{
  "n_layer": 9,
  "d_model": 160,
  "n_head": 10,
  "n_kv_head": 10,
  "head_dim": 32,
  "d_mlp": 320,
  "vocab_size": 2048,
  "activation": "geglu",
  "norm": "rmsnorm",
  "norm_place": "pre",
  "norm_eps": 1e-05,
  "positions": "rope",
  "rope_base": 10000.0,
  "rope_fraction": 1.0,
  "qk_norm": false,
  "attn_scale": 0.177,
  "bias": "none",
  "tie_embeddings": true,
  "parallel_block": false,
  "init": "uniform",
  "init_std_qkv": 0.0588,
  "init_std_o": 0.0,
  "init_std_up": 0.0588,
  "init_std_down": 0.0,
  "optimizer": "muon_variant",
  "lr": 0.00628,
  "lr_mult_o": 3.0,
  "beta1": 0.93,
  "lr_head": 0.0068,
  "grad_clip": 0.5,
  "warmup_steps": 200,
  "schedule": "wsd",
  "decay_fraction": 0.613,
  "decay_shape": "linear",
  "final_lr_fraction": 0.0,
  "batch_tokens": 32768,
  "seq_len": 768,
  "doc_mask": true,
  "train_tokens": 174500000,
  "steps": 5326,
  "dataset": "wikipedia_en"
}
MLP neurons of a small language model. Each row is named by its layer, matrix (gate and up: input weights; down: output weights) and neuron, and shows model dimensions 32-127. Each number is 50 + 10 x the weight over its row's rms, rounded and kept within 0 to 99. A neuron's up and down rows have the sign that makes its largest values positive.
Before each neuron's rows, "fires on" lists the tokens most often at its 100 highest values on Wikipedia text that the model never trained on.

fires on: " me", "em", " event", "un", "y", "enn"
L2.gate120:46 43 58 52 35 48 33 44 68 32 46 50 25 31 51 40 46 35 60 40 64 49 48 57 39 56 55 61 64 30 52 47 38 35 37 60 53 29 74 50 62 64 59 51 59 56 59 51 40 48 49 53 60 56 60 51 60 34 49 53 52 53 54 48 61 61 44 40 51 55 49 45 56 73 59 57 45 46 64 48 69 56 47 53 38 55 40 42 52 51 40 52 55 40 45 48
L2.up120:42 47 55 50 51 70 33 54 42 43 54 55 49 39 52 61 44 47 40 61 67 48 67 70 61 44 56 64 47 52 69 45 46 58 42 72 42 38 48 53 48 48 53 39 61 52 46 59 63 35 60 60 30 45 52 57 50 48 35 48 42 67 52 51 48 41 36 43 39 46 65 49 46 37 47 55 51 50 65 46 51 44 49 38 66 42 51 47 68 31 68 49 55 62 63 38
L2.down120:48 57 38 40 53 50 46 54 61 63 33 63 49 45 55 56 63 47 69 23 52 44 49 42 46 46 50 31 50 50 25 37 43 37 34 37 46 44 35 39 56 41 71 39 64 37 42 38 53 57 46 49 27 53 41 56 40 52 37 48 57 64 68 61 50 45 57 52 31 60 35 69 43 38 43 49 46 57 59 68 59 55 54 38 57 59 44 52 46 55 55 42 60 54 60 48

fires on: " km", " red", " build", " bl", "*", "°N"
L2.gate232:25 61 59 51 53 29 52 55 51 56 57 45 50 51 37 61 65 64 60 56 57 55 64 31 58 54 53 60 57 56 30 47 59 38 37 39 40 45 48 51 45 58 42 30 52 60 57 48 60 63 50 53 35 68 61 58 62 51 51 53 47 43 49 46 58 46 54 32 62 47 56 51 45 52 44 30 57 64 44 42 40 35 56 52 51 62 37 34 46 57 57 57 42 46 48 57
L2.up232:51 61 38 55 57 51 47 46 47 39 57 59 65 56 50 36 57 58 56 56 77 39 51 39 47 63 60 41 62 48 40 46 49 41 57 52 59 53 43 59 40 58 55 34 44 51 62 42 45 57 52 63 48 58 29 68 31 46 53 39 45 44 44 45 70 33 51 32 44 54 42 30 74 54 51 69 63 38 50 57 51 74 53 66 44 42 45 32 55 52 53 41 44 57 46 67
L2.down232:43 43 67 45 42 20 44 44 60 49 45 39 35 44 45 51 49 48 45 57 66 58 63 45 61 48 55 47 44 57 72 41 64 48 46 42 54 51 58 50 47 61 36 45 42 46 49 49 51 51 52 34 42 74 43 69 48 39 35 73 73 36 40 47 45 42 34 65 39 45 57 42 53 47 60 27 47 47 37 45 38 60 54 42 50 46 62 60 23 50 80 64 53 38 35 47

fires on: "er", "ad", "ill", "ode", " sc", " home"
L4.gate252:33 60 59 55 39 51 51 61 54 35 64 39 50 69 51 61 48 45 35 44 54 53 47 49 36 58 49 56 35 44 52 43 65 45 59 49 42 34 46 45 69 41 36 42 46 44 44 52 53 38 61 36 50 58 66 38 53 40 52 51 55 53 58 41 41 49 42 72 39 54 61 49 50 55 41 40 39 28 48 38 42 40 67 55 49 51 63 45 56 65 34 63 51 40 60 67
L4.up252:68 44 52 40 54 38 65 46 66 35 51 34 49 50 41 31 64 55 43 39 36 58 39 52 38 36 39 61 58 45 57 34 58 49 47 46 43 55 39 54 49 57 51 25 75 46 42 34 57 49 47 55 46 68 37 63 51 42 43 42 58 41 48 57 40 42 53 50 51 55 54 31 46 35 40 40 48 48 42 64 42 43 51 45 56 53 48 54 62 53 46 62 56 54 59 43
L4.down252:48 54 47 31 52 33 62 56 61 75 42 45 30 27 49 69 43 54 61 66 45 61 46 38 46 58 48 43 52 62 30 58 64 53 34 42 71 40 67 50 63 49 47 62 47 39 66 41 46 69 59 54 51 38 62 42 42 49 57 63 52 49 61 47 45 53 48 58 58 49 55 63 50 41 54 42 56 61 49 66 39 66 43 47 50 41 36 49 43 37 46 33 60 46 52 38

fires on: " me", " pass", " go", " Me", "q"
L2.gate240:26 35 60 51 44 53 30 39 41 62 57 59 35 43 48 69 47 47 49 53 72 52 44 37 39 65 43 37 46 44 39 68 46 42 47 60 57 33 37 50 43 65 73 47 40 50 54 59 45 47 44 69 59 49 56 51 43 44 46 40 70 57 47 68 49 50 51 42 73 63 44 50 45 58 50 64 46 44 71 54 43 59 58 54 43 48 52 54 46 46 55 30 69 51 58 64
L2.up240:55 49 62 73 43 52 29 20 39 35 42 44 65 49 39 60 58 55 33 40 53 56 59 58 43 57 40 66 53 50 37 53 57 36 40 55 38 46 44 52 71 60 65 31 57 42 63 46 39 39 46 55 52 46 50 60 43 50 37 48 56 38 49 59 62 32 45 53 47 66 55 48 35 43 52 63 44 59 67 41 44 44 40 46 37 69 55 51 41 43 53 44 62 39 59 37
L2.down240:62 49 59 33 62 59 45 58 64 44 49 55 47 43 44 42 48 57 44 67 64 54 45 34 42 57 50 37 49 46 52 45 56 54 43 52 42 56 53 34 30 42 52 55 38 41 22 40 53 33 36 66 27 57 43 38 60 50 43 49 59 62 42 47 32 57 58 58 47 43 41 41 61 47 71 62 32 52 60 42 55 52 45 68 40 57 44 48 68 42 45 65 51 43 56 51

fires on: "out", "ri", "inc", "ran", "ec", "is"
L4.gate95:63 49 69 45 43 59 57 71 51 72 56 42 60 58 72 57 56 44 30 53 58 48 54 45 37 43 47 51 49 46 43 44 50 69 47 27 64 49 64 35 51 59 31 58 38 35 44 34 38 55 62 21 53 50 47 48 67 61 45 58 40 65 53 57 46 43 37 43 68 56 49 57 28 29 28 54 45 55 59 47 50 50 46 50 54 64 60 59 41 53 48 35 66 49 50 54
L4.up95:35 45 40 63 54 59 68 42 36 59 56 45 44 42 49 66 29 47 48 38 56 69 45 55 75 50 40 58 52 54 47 62 51 62 54 29 36 56 62 27 46 34 44 61 33 42 48 39 43 56 55 48 33 38 50 63 45 74 54 59 61 51 48 44 53 53 61 54 65 40 46 46 50 51 47 68 35 31 57 56 57 49 39 49 57 50 37 52 49 54 55 37 72 51 61 66
L4.down95:50 41 54 72 55 46 51 70 48 49 36 50 45 63 41 39 47 54 49 45 48 44 70 53 50 40 40 70 67 49 58 56 57 53 66 41 31 63 50 33 52 45 45 49 49 53 58 45 51 45 33 65 46 54 52 28 54 48 57 37 52 36 53 65 42 48 64 55 48 69 59 45 55 47 58 45 59 54 59 47 61 35 50 60 42 58 41 43 36 43 52 50 58 62 46 36

fires on: " and", "ious", "ight", "ately", "ark"
L4.gate91:54 55 45 49 50 54 76 46 37 46 56 37 65 36 59 55 70 54 60 42 55 46 57 51 56 54 50 48 55 49 37 35 45 56 38 62 67 46 57 43 32 43 69 36 51 54 43 38 59 38 59 30 40 55 56 41 38 45 53 56 59 58 54 55 57 61 45 44 44 35 42 31 47 53 64 38 55 57 48 39 48 48 69 50 48 45 66 42 54 53 63 62 61 62 56 54
L4.up91:50 46 33 62 69 37 56 56 56 61 54 34 56 24 34 62 41 46 51 44 44 63 41 35 54 57 47 50 55 45 40 31 55 60 62 43 67 47 51 39 57 55 60 49 54 61 47 77 56 64 67 52 48 37 55 53 47 56 73 36 44 48 60 47 60 32 64 48 65 55 36 47 41 62 77 40 57 50 45 51 44 61 53 39 49 39 62 57 74 51 40 63 50 65 60 45
L4.down91:40 43 60 42 56 49 37 47 56 61 49 52 41 51 49 51 41 58 38 63 54 35 61 44 62 57 58 48 32 52 61 47 43 58 54 48 58 57 58 48 51 61 48 67 54 40 29 45 63 46 54 60 42 58 38 51 63 54 51 78 46 40 36 37 47 53 60 55 45 40 60 23 41 58 41 55 46 36 51 37 49 51 54 54 55 48 51 65 54 66 52 58 55 51 58 49

fires on: "ro", "el", " Democrat", " elect", "ol", " E"
L4.gate236:67 35 36 70 51 50 39 61 46 58 44 46 57 46 59 43 25 57 55 51 51 46 54 45 63 70 41 77 56 39 40 48 62 54 44 56 45 60 50 54 60 59 42 46 65 53 53 39 34 57 52 56 53 52 45 44 43 51 39 31 37 60 40 36 55 57 66 71 69 36 56 44 54 52 56 53 59 54 51 41 34 48 54 34 53 50 55 53 55 70 39 17 41 61 52 43
L4.up236:50 45 53 26 48 32 64 62 47 34 57 56 63 63 44 55 47 43 72 64 52 36 43 61 46 43 50 53 61 47 38 57 46 63 58 48 41 54 59 54 58 55 50 64 51 64 55 38 39 66 54 35 48 57 41 53 56 48 52 45 35 35 41 61 59 33 68 53 42 42 53 45 48 42 42 69 59 41 61 59 46 61 35 56 36 56 41 49 67 46 48 50 45 32 40 61
L4.down236:49 49 73 43 43 36 48 55 48 60 48 43 45 61 47 42 52 60 47 37 44 57 66 46 49 52 56 42 45 54 40 40 53 35 51 41 67 50 43 54 48 57 63 48 53 48 53 49 49 40 49 27 38 37 58 58 48 53 57 40 49 70 42 48 73 66 51 37 53 49 53 31 57 49 50 44 56 70 50 50 38 40 57 42 53 42 66 48 51 48 67 72 56 48 41 56

fires on: "ist", "on", "andid", "ative", "ound"
L4.gate202:62 58 50 43 63 47 33 40 58 34 47 42 59 63 70 61 29 47 56 46 46 49 57 46 56 36 50 39 55 54 63 59 72 44 35 56 70 55 65 55 58 46 43 56 49 46 63 49 31 48 40 33 44 44 66 50 51 66 52 44 63 34 56 61 45 49 54 50 54 52 42 57 38 36 46 48 45 46 54 54 44 60 52 52 50 58 58 66 45 22 50 40 34 53 32 33
L4.up202:43 76 24 47 58 46 45 42 22 50 37 35 60 55 43 61 44 51 38 45 41 59 27 55 70 40 49 50 46 62 51 38 69 36 41 44 44 45 58 40 35 64 50 54 66 53 64 49 42 49 58 44 61 43 43 31 62 44 61 38 74 44 62 46 40 49 51 49 53 50 47 65 51 56 55 53 52 56 50 63 45 43 59 37 42 33 66 39 64 46 41 45 47 66 55 46
L4.down202:61 55 48 53 72 34 69 49 55 57 67 54 60 58 39 48 62 47 53 38 38 58 58 45 71 38 59 62 35 63 41 52 45 65 61 56 71 45 43 52 27 42 41 52 51 52 55 63 60 38 46 38 44 49 63 55 57 47 47 55 59 53 48 51 47 59 43 53 28 43 33 43 46 45 40 50 61 36 46 41 35 60 63 59 61 49 64 57 57 44 64 53 57 48 44 49

fires on: " Democrat", "ful", " ab", "ational", " elect", " dem"
L2.gate29:37 50 52 59 41 44 50 41 52 49 50 49 54 56 67 48 47 55 59 53 39 57 50 37 44 62 58 41 44 53 59 33 62 52 48 45 65 52 69 55 46 47 67 67 56 48 49 54 49 63 61 49 28 47 27 46 60 49 44 42 32 43 44 42 64 47 66 40 63 54 60 44 61 58 55 54 52 56 67 42 35 41 46 43 43 40 57 58 44 57 40 55 48 34 59 71
L2.up29:59 47 41 45 47 34 65 44 58 44 50 49 64 46 61 41 50 58 55 46 38 46 47 59 34 52 42 33 49 44 53 66 58 55 42 66 67 38 62 51 30 33 40 58 50 43 52 47 55 61 53 42 58 51 58 47 49 58 57 37 54 42 60 54 35 42 58 52 53 36 43 50 37 43 49 45 37 54 51 41 62 67 40 57 38 53 40 62 45 61 32 56 48 51 50 47
L2.down29:55 43 50 54 41 46 37 47 52 62 40 37 57 54 48 63 29 56 57 62 67 52 57 74 33 31 41 45 45 46 43 60 28 43 52 47 56 35 58 41 63 48 54 56 55 59 35 40 46 52 63 53 35 50 36 48 54 52 41 62 59 59 36 76 64 48 43 44 47 44 65 45 62 42 54 57 47 42 53 44 33 40 57 32 36 48 41 56 56 55 58 45 39 61 43 53

fires on: "00", "0", "ph", " f", "qu", "v"
L4.gate259:48 43 56 55 55 42 55 52 45 62 53 48 47 42 45 52 45 67 49 34 65 43 65 38 33 43 58 55 45 26 43 65 29 40 46 65 37 48 65 44 28 37 61 52 38 68 59 28 43 41 35 49 48 36 47 37 45 54 62 42 59 61 47 48 58 53 43 60 46 63 34 44 56 58 41 40 51 37 55 40 42 34 42 46 55 50 54 37 54 38 50 48 65 55 60 36
L4.up259:51 60 57 43 39 52 52 54 49 55 47 44 36 53 38 42 47 59 61 58 58 63 62 52 53 51 68 63 72 49 43 45 46 43 52 56 46 40 62 32 41 48 59 43 49 44 45 35 43 31 59 42 57 55 43 31 31 53 58 42 45 34 41 45 63 45 69 53 39 59 51 40 52 60 49 53 65 72 46 61 48 35 32 57 42 48 44 53 54 63 44 51 40 51 46 47
L4.down259:48 37 41 40 37 52 63 53 44 51 65 42 26 62 57 45 59 46 55 65 47 50 39 60 31 53 34 53 50 36 31 48 50 61 48 42 61 41 44 42 34 60 43 40 58 51 50 62 50 23 32 63 43 53 48 32 49 25 53 43 60 50 35 50 39 58 46 68 55 52 32 41 61 44 61 40 35 55 53 47 43 54 58 40 45 63 49 43 39 45 32 46 56 36 55 61

fires on: "op", "os", "ap", "og", "ur", "on"
L4.gate265:57 55 62 63 60 55 43 76 49 35 29 33 44 29 31 64 58 35 57 52 58 41 56 72 57 57 45 41 37 55 49 53 64 50 54 43 66 46 66 64 30 52 52 58 44 56 57 57 56 39 54 43 40 67 62 40 41 49 48 52 40 59 51 49 49 50 50 44 42 38 51 57 41 59 49 57 54 58 50 49 67 41 59 63 56 45 48 48 54 38 56 49 50 65 32 50
L4.up265:34 36 54 39 49 62 66 30 40 58 48 62 58 35 51 42 65 60 44 53 46 56 34 52 41 46 67 60 62 59 49 41 24 40 52 37 42 41 50 53 38 32 43 62 54 60 38 59 50 48 54 62 41 46 37 61 49 58 39 36 39 50 57 36 32 58 62 56 57 54 41 46 45 53 53 58 46 55 44 46 60 56 37 50 60 40 49 53 52 55 56 48 61 47 40 56
L4.down265:47 43 47 44 39 68 54 56 49 43 41 46 28 35 43 38 48 46 52 59 61 47 51 65 42 49 66 69 47 48 53 37 59 62 34 56 64 73 66 45 60 44 38 41 46 50 53 46 13 65 54 61 64 41 60 54 46 53 47 45 42 49 38 47 35 65 55 72 67 51 57 56 37 53 59 56 70 42 39 45 50 55 46 52 57 65 41 55 44 59 61 56 45 35 60 63

fires on: "ol", " sy", "$", " mod", "{"
L2.gate252:61 52 56 57 56 51 61 55 50 40 44 40 68 50 71 38 56 57 42 53 27 54 64 53 57 48 41 53 38 49 51 40 54 51 31 62 46 58 54 46 47 63 53 42 54 58 58 59 36 46 64 47 45 67 49 40 40 37 40 39 63 55 44 60 53 56 51 57 46 63 65 46 53 58 43 58 45 68 46 62 43 37 46 56 33 54 65 53 59 55 54 64 39 55 64 34
L2.up252:64 39 43 42 50 50 43 60 55 60 48 49 61 41 46 56 23 54 54 42 56 67 69 55 43 48 40 61 41 55 49 56 61 41 35 66 52 50 44 56 56 49 80 49 53 51 61 54 44 60 65 23 43 59 53 45 41 59 47 54 47 39 37 58 47 54 60 54 56 51 43 44 52 63 40 41 45 50 50 58 41 50 59 53 28 42 56 42 43 46 56 43 55 70 67 48
L2.down252:52 23 47 54 52 52 63 45 64 57 46 51 49 51 43 77 67 61 61 52 39 42 54 50 48 60 40 56 63 38 53 30 41 41 44 71 45 60 46 50 41 36 53 42 57 34 45 55 79 42 50 62 52 54 47 47 63 48 56 48 53 38 52 64 40 57 56 66 54 62 66 58 45 37 37 33 38 42 48 67 50 56 53 43 48 60 53 55 42 46 33 37 62 48 38 47

fires on: " se", " add", " elect"
L2.gate177:53 74 60 57 64 48 51 54 34 40 25 57 54 52 50 57 45 45 62 59 44 50 47 39 36 54 41 50 41 45 57 48 48 36 37 43 51 40 56 41 46 63 56 50 33 71 55 53 64 54 47 53 45 49 61 38 51 49 55 41 50 49 53 61 62 16 48 51 68 48 55 50 55 59 40 53 40 36 52 55 57 43 60 68 54 63 65 69 63 60 51 55 49 45 33 49
L2.up177:41 54 78 47 50 51 55 79 58 56 43 37 41 55 63 52 49 47 60 45 57 57 53 48 37 51 47 24 35 45 50 35 56 49 45 62 45 50 44 35 50 52 42 50 34 61 41 53 61 66 50 68 53 47 46 42 38 50 39 39 33 47 34 56 68 47 31 42 68 35 53 59 60 44 19 47 42 35 54 63 42 54 55 56 52 55 62 50 73 56 52 51 58 44 62 64
L2.down177:47 48 48 48 42 53 52 44 36 50 43 43 47 52 42 55 44 55 49 56 51 51 42 50 38 53 63 47 42 36 44 57 50 52 46 49 38 51 53 47 56 59 49 54 45 64 56 63 72 65 49 41 49 45 54 44 58 39 36 54 45 60 55 33 33 45 47 39 49 63 62 48 56 56 49 53 64 50 57 61 57 64 27 64 36 56 48 59 54 64 58 56 55 61 36 48

fires on: " se", "ific", "ant"
L4.gate165:45 61 55 56 62 39 59 45 64 41 53 66 37 42 57 37 44 51 54 57 64 58 59 71 42 34 45 44 60 59 51 41 53 47 34 58 59 68 48 70 31 45 43 52 36 42 57 65 45 42 58 51 45 57 45 50 52 46 65 49 56 58 55 40 63 62 69 43 66 65 46 33 56 65 54 33 40 50 54 59 52 67 47 57 49 58 73 40 52 60 59 64 57 34 36 41
L4.up165:47 44 45 57 60 34 54 65 62 51 56 52 32 60 40 44 61 59 34 39 62 54 44 70 54 50 44 26 62 47 38 34 50 52 44 59 51 47 68 48 34 44 48 44 25 59 47 52 50 46 49 58 40 76 60 41 60 54 53 51 46 51 46 60 72 66 71 63 50 60 52 48 46 45 47 49 47 50 64 66 53 56 59 35 41 49 66 55 57 38 56 52 60 40 59 34
L4.down165:59 47 47 17 46 49 66 43 64 50 37 44 50 30 65 55 50 46 50 62 55 35 30 45 39 40 63 56 53 50 46 57 52 64 51 30 48 47 59 44 56 47 39 36 52 41 52 58 38 54 53 45 31 41 47 42 41 39 30 43 48 38 41 61 54 55 47 49 60 40 46 50 50 36 69 54 47 57 32 65 49 52 60 49 51 60 46 56 41 44 56 46 57 44 43 48

fires on: "er", " str", " Per", " car", " win", " home"
L4.gate58:46 58 50 41 51 41 41 60 59 29 50 38 58 51 42 46 55 52 38 40 45 61 66 45 51 51 40 61 69 51 70 63 50 44 61 38 36 45 50 18 54 35 48 58 64 41 46 49 38 57 48 37 48 39 50 41 62 42 58 45 38 62 49 47 51 65 49 39 49 50 44 63 51 48 44 63 70 50 47 40 41 41 51 41 69 50 61 43 50 48 46 56 59 38 46 57
L4.up58:49 54 66 61 59 40 43 57 61 42 58 27 34 44 35 50 58 69 12 57 54 47 72 63 44 53 32 63 70 64 47 56 60 31 67 53 34 55 35 34 53 27 41 66 49 47 46 47 58 56 58 43 57 62 46 49 56 48 51 41 50 58 43 37 47 58 45 33 54 46 51 65 59 43 46 59 52 45 41 49 39 33 58 41 71 51 44 49 43 55 33 57 58 54 38 47
L4.down58:45 27 39 37 68 44 50 52 48 59 51 47 58 40 44 24 50 42 71 41 52 35 67 43 53 51 52 47 46 38 42 61 52 37 53 36 54 55 44 51 46 56 49 64 58 50 68 44 59 46 69 43 50 48 62 46 56 49 58 49 52 26 70 52 41 46 46 65 63 62 31 44 53 47 35 55 58 47 56 42 49 51 52 60 26 44 51 66 94 56 41 45 55 51 61 42

fires on: "al", "ir", "un", "ath", "um", "em"
L4.gate215:52 50 50 67 45 46 63 62 62 55 46 59 52 38 54 41 38 57 43 37 49 51 49 46 71 47 35 55 46 66 55 62 43 44 46 51 52 36 44 52 41 44 64 45 51 52 52 53 46 55 45 52 60 53 51 33 58 44 57 74 41 57 66 38 48 71 46 46 40 70 54 57 54 42 64 62 47 27 60 44 56 56 66 54 58 64 60 60 53 61 58 59 65 42 44 61
L4.up215:31 46 42 30 35 54 41 46 53 82 54 40 36 43 63 64 51 51 38 53 47 35 37 53 62 43 45 32 32 49 47 36 44 54 56 61 44 35 50 40 45 45 46 42 43 45 54 54 39 61 59 47 35 50 51 48 53 46 45 58 57 48 56 35 51 37 51 40 36 50 64 61 75 37 56 64 59 51 45 46 40 35 53 64 48 60 49 57 59 41 46 61 51 41 48 38
L4.down215:40 67 50 45 56 61 57 53 45 46 40 50 61 33 46 57 47 62 55 38 57 67 66 51 52 42 62 58 66 48 43 50 55 31 40 64 24 55 60 59 42 59 40 40 58 53 42 57 60 74 36 60 39 35 68 62 61 49 42 64 48 44 31 46 56 63 66 40 42 44 46 49 48 42 41 36 58 59 71 54 74 61 53 53 52 48 46 48 58 48 52 35 42 46 54 46

fires on: "ab", "ip", "ib", "c", "ob"
L4.gate173:41 42 50 39 59 58 46 73 56 45 60 58 65 48 43 56 53 67 42 38 56 47 56 61 62 46 42 67 45 60 56 65 63 41 55 67 54 52 38 59 52 58 38 48 51 46 61 75 58 48 52 47 36 65 30 63 50 54 54 47 44 38 56 56 47 43 49 41 63 65 50 49 34 32 49 54 59 49 50 41 53 49 44 53 54 39 31 54 47 54 56 52 42 45 56 70
L4.up173:34 37 37 47 64 61 58 42 55 48 52 58 39 52 59 29 51 45 52 51 51 48 42 70 50 40 44 43 61 54 39 42 67 68 57 51 65 68 59 45 50 22 32 50 57 43 58 48 41 41 48 52 58 49 42 63 68 47 44 48 50 57 41 46 55 35 54 40 56 59 58 58 55 40 44 51 57 36 60 52 50 40 42 59 61 59 35 76 64 52 64 45 49 43 58 46
L4.down173:34 50 57 40 37 76 41 63 38 54 49 49 60 42 59 35 33 44 54 46 36 38 57 26 33 41 53 40 66 39 30 41 37 46 44 46 52 50 57 52 54 52 47 41 45 35 62 42 50 27 44 50 63 55 48 38 38 57 40 44 41 54 61 53 32 50 47 43 48 47 59 51 55 38 49 57 52 52 61 56 76 58 50 63 49 43 49 46 29 55 54 58 60 50 57 61

fires on: "ong", "ov", "/", "ide", "I", "O"
L4.gate179:44 34 31 50 56 61 35 58 48 64 71 24 35 36 44 58 50 60 47 47 48 43 53 49 65 40 55 30 34 56 43 45 62 53 54 64 45 53 65 49 42 61 60 46 42 52 45 44 56 55 39 52 39 48 45 52 43 53 44 52 62 49 52 28 36 60 47 55 47 59 46 53 44 59 40 64 49 68 40 45 38 60 44 32 52 75 56 40 50 38 54 40 58 58 38 58
L4.up179:51 39 33 64 64 56 50 50 41 29 54 37 58 51 60 25 55 46 68 57 47 41 67 44 48 62 38 48 58 50 55 63 54 30 54 55 38 23 71 59 44 53 51 46 34 51 41 38 48 71 33 54 48 39 58 55 46 65 51 38 63 42 38 45 50 50 40 68 49 28 47 44 39 55 41 47 54 53 51 51 52 56 34 52 49 51 58 54 69 56 55 38 37 43 27 60
L4.down179:66 48 61 42 40 37 68 54 58 46 55 42 48 41 56 41 42 48 54 45 31 47 55 44 38 57 32 51 36 50 60 53 52 44 52 43 66 55 48 46 50 55 43 38 54 62 47 53 46 41 66 61 66 48 63 55 67 55 51 55 40 30 52 78 59 38 45 48 36 45 51 60 54 41 50 42 49 53 50 41 31 42 49 43 57 50 52 78 49 46 52 47 52 46 58 27

fires on: " can", " may", "omen", "ould", " women", "oman"
L4.gate267:52 64 52 49 42 60 49 56 41 36 61 63 38 56 53 75 42 42 57 33 50 56 60 55 51 49 59 51 32 60 50 56 58 57 65 59 50 59 56 60 60 66 43 48 60 49 47 50 43 56 58 57 33 55 69 41 54 55 45 32 42 45 44 52 36 49 45 39 49 78 32 34 66 62 45 49 60 58 49 49 43 49 56 47 29 38 44 45 47 36 66 54 42 60 43 63
L4.up267:64 55 67 60 34 48 46 47 57 59 60 55 41 56 52 41 50 47 57 48 39 65 52 42 23 51 66 58 58 56 34 58 50 60 45 58 42 53 51 31 48 56 44 51 56 25 63 38 60 51 55 52 51 59 59 66 58 44 81 44 39 49 48 54 53 49 49 41 38 54 58 47 42 44 55 45 61 63 61 51 41 67 69 47 32 62 57 46 45 46 69 61 37 40 60 53
L4.down267:49 53 61 58 52 40 57 41 47 48 46 54 48 72 32 48 47 42 61 41 30 53 57 60 38 45 50 44 55 48 62 47 43 41 55 59 44 45 44 59 46 59 62 53 46 40 57 60 39 54 43 34 51 51 65 65 36 43 63 45 57 49 51 53 42 57 45 52 61 51 41 75 71 49 46 38 61 43 30 56 59 28 47 65 49 37 58 61 40 41 71 52 59 77 45 70

fires on: "iv", "im", "ong"
L2.gate5:60 41 40 52 35 58 59 36 63 58 51 47 44 32 61 51 63 47 47 46 32 60 52 57 42 54 47 34 48 54 44 53 70 61 29 33 38 48 46 49 43 41 55 45 53 49 61 49 62 39 62 46 57 46 31 51 49 39 55 56 60 52 45 52 45 46 34 27 46 29 68 46 62 32 34 55 50 46 59 61 64 37 53 59 60 63 52 57 65 58 46 43 52 54 52 65
L2.up5:51 60 24 74 68 53 52 39 64 37 52 45 60 52 45 43 44 65 52 41 63 40 45 63 58 63 31 44 60 51 52 59 49 41 61 72 40 33 62 26 53 61 47 52 49 44 56 61 63 51 47 58 57 42 52 71 47 56 42 42 59 40 53 56 61 41 58 59 62 48 41 29 58 55 43 52 56 58 64 53 56 57 36 40 44 41 47 52 39 50 66 38 51 69 56 47
L2.down5:37 52 69 49 56 33 58 47 54 40 56 35 54 50 54 68 51 61 60 47 64 48 46 52 44 46 41 65 39 55 53 45 55 58 57 50 34 48 62 48 54 38 67 41 41 58 46 44 47 32 43 62 61 53 61 43 47 52 45 35 60 60 48 37 38 46 44 68 44 67 56 63 36 58 44 53 47 51 60 46 58 59 46 55 52 59 56 58 36 53 61 52 68 42 48 54

fires on: " me", " hel", " success", " prom", " Me"
L4.gate108:58 25 62 77 61 48 44 53 34 54 43 53 64 46 60 53 57 34 49 44 50 38 51 59 45 38 42 59 54 66 52 46 43 51 38 51 54 49 45 48 47 64 45 38 42 38 45 40 60 57 41 42 27 44 70 57 57 46 47 41 46 36 40 59 61 50 48 32 64 48 48 57 33 58 65 44 28 56 52 60 47 55 52 67 40 60 39 49 50 46 65 42 67 41 48 46
L4.up108:40 57 49 69 59 56 49 61 66 46 70 59 60 64 49 41 69 52 50 45 54 67 70 74 41 49 41 45 51 52 46 41 48 53 62 51 47 50 49 40 53 60 54 49 44 55 56 53 48 56 70 61 68 39 50 51 51 39 46 37 47 43 57 35 70 39 51 54 50 47 69 57 54 35 55 55 39 52 49 42 44 41 50 53 57 62 53 34 62 49 42 36 40 38 50 37
L4.down108:34 39 51 63 37 57 54 50 35 54 39 42 62 46 49 49 31 57 54 77 44 37 50 46 45 23 41 36 50 57 39 65 39 48 51 44 49 58 34 46 53 49 50 48 54 55 53 49 56 58 45 40 44 66 70 41 55 51 52 57 44 52 65 73 51 46 42 31 53 47 58 34 47 53 55 76 56 60 56 55 74 49 50 68 42 46 35 57 49 63 59 49 60 40 48 43

fires on: " f", " F", " sup"
L4.gate51:72 68 35 37 61 52 45 60 47 53 56 38 61 70 52 41 52 52 57 42 60 55 51 61 53 39 64 57 48 46 53 49 31 56 53 53 33 53 64 50 55 53 48 37 53 60 53 39 57 57 45 43 48 34 40 34 45 53 71 51 57 59 51 59 52 55 62 55 39 56 46 65 54 41 64 47 40 57 60 52 41 49 55 61 44 44 41 41 50 80 61 45 48 59 44 62
L4.up51:50 59 44 44 59 48 54 63 29 52 51 48 46 61 56 41 52 48 62 56 53 43 41 44 65 43 61 47 46 36 59 37 16 49 67 58 61 55 50 35 62 54 40 48 38 57 56 43 59 67 48 33 37 50 56 31 51 43 60 38 63 53 45 51 42 52 42 36 39 52 44 44 60 49 51 56 33 63 35 51 40 38 31 62 64 51 53 35 53 50 48 57 45 48 57 48
L4.down51:41 50 36 45 46 55 28 40 41 46 49 43 56 54 27 54 45 53 56 49 58 45 46 50 33 47 44 58 49 65 50 56 60 53 41 63 42 41 63 49 23 30 34 40 32 46 66 45 56 41 51 54 43 40 55 48 56 50 50 51 45 44 64 37 38 48 49 42 73 36 43 50 63 56 53 42 37 35 41 60 47 40 57 55 29 47 38 44 49 51 54 60 61 47 55 60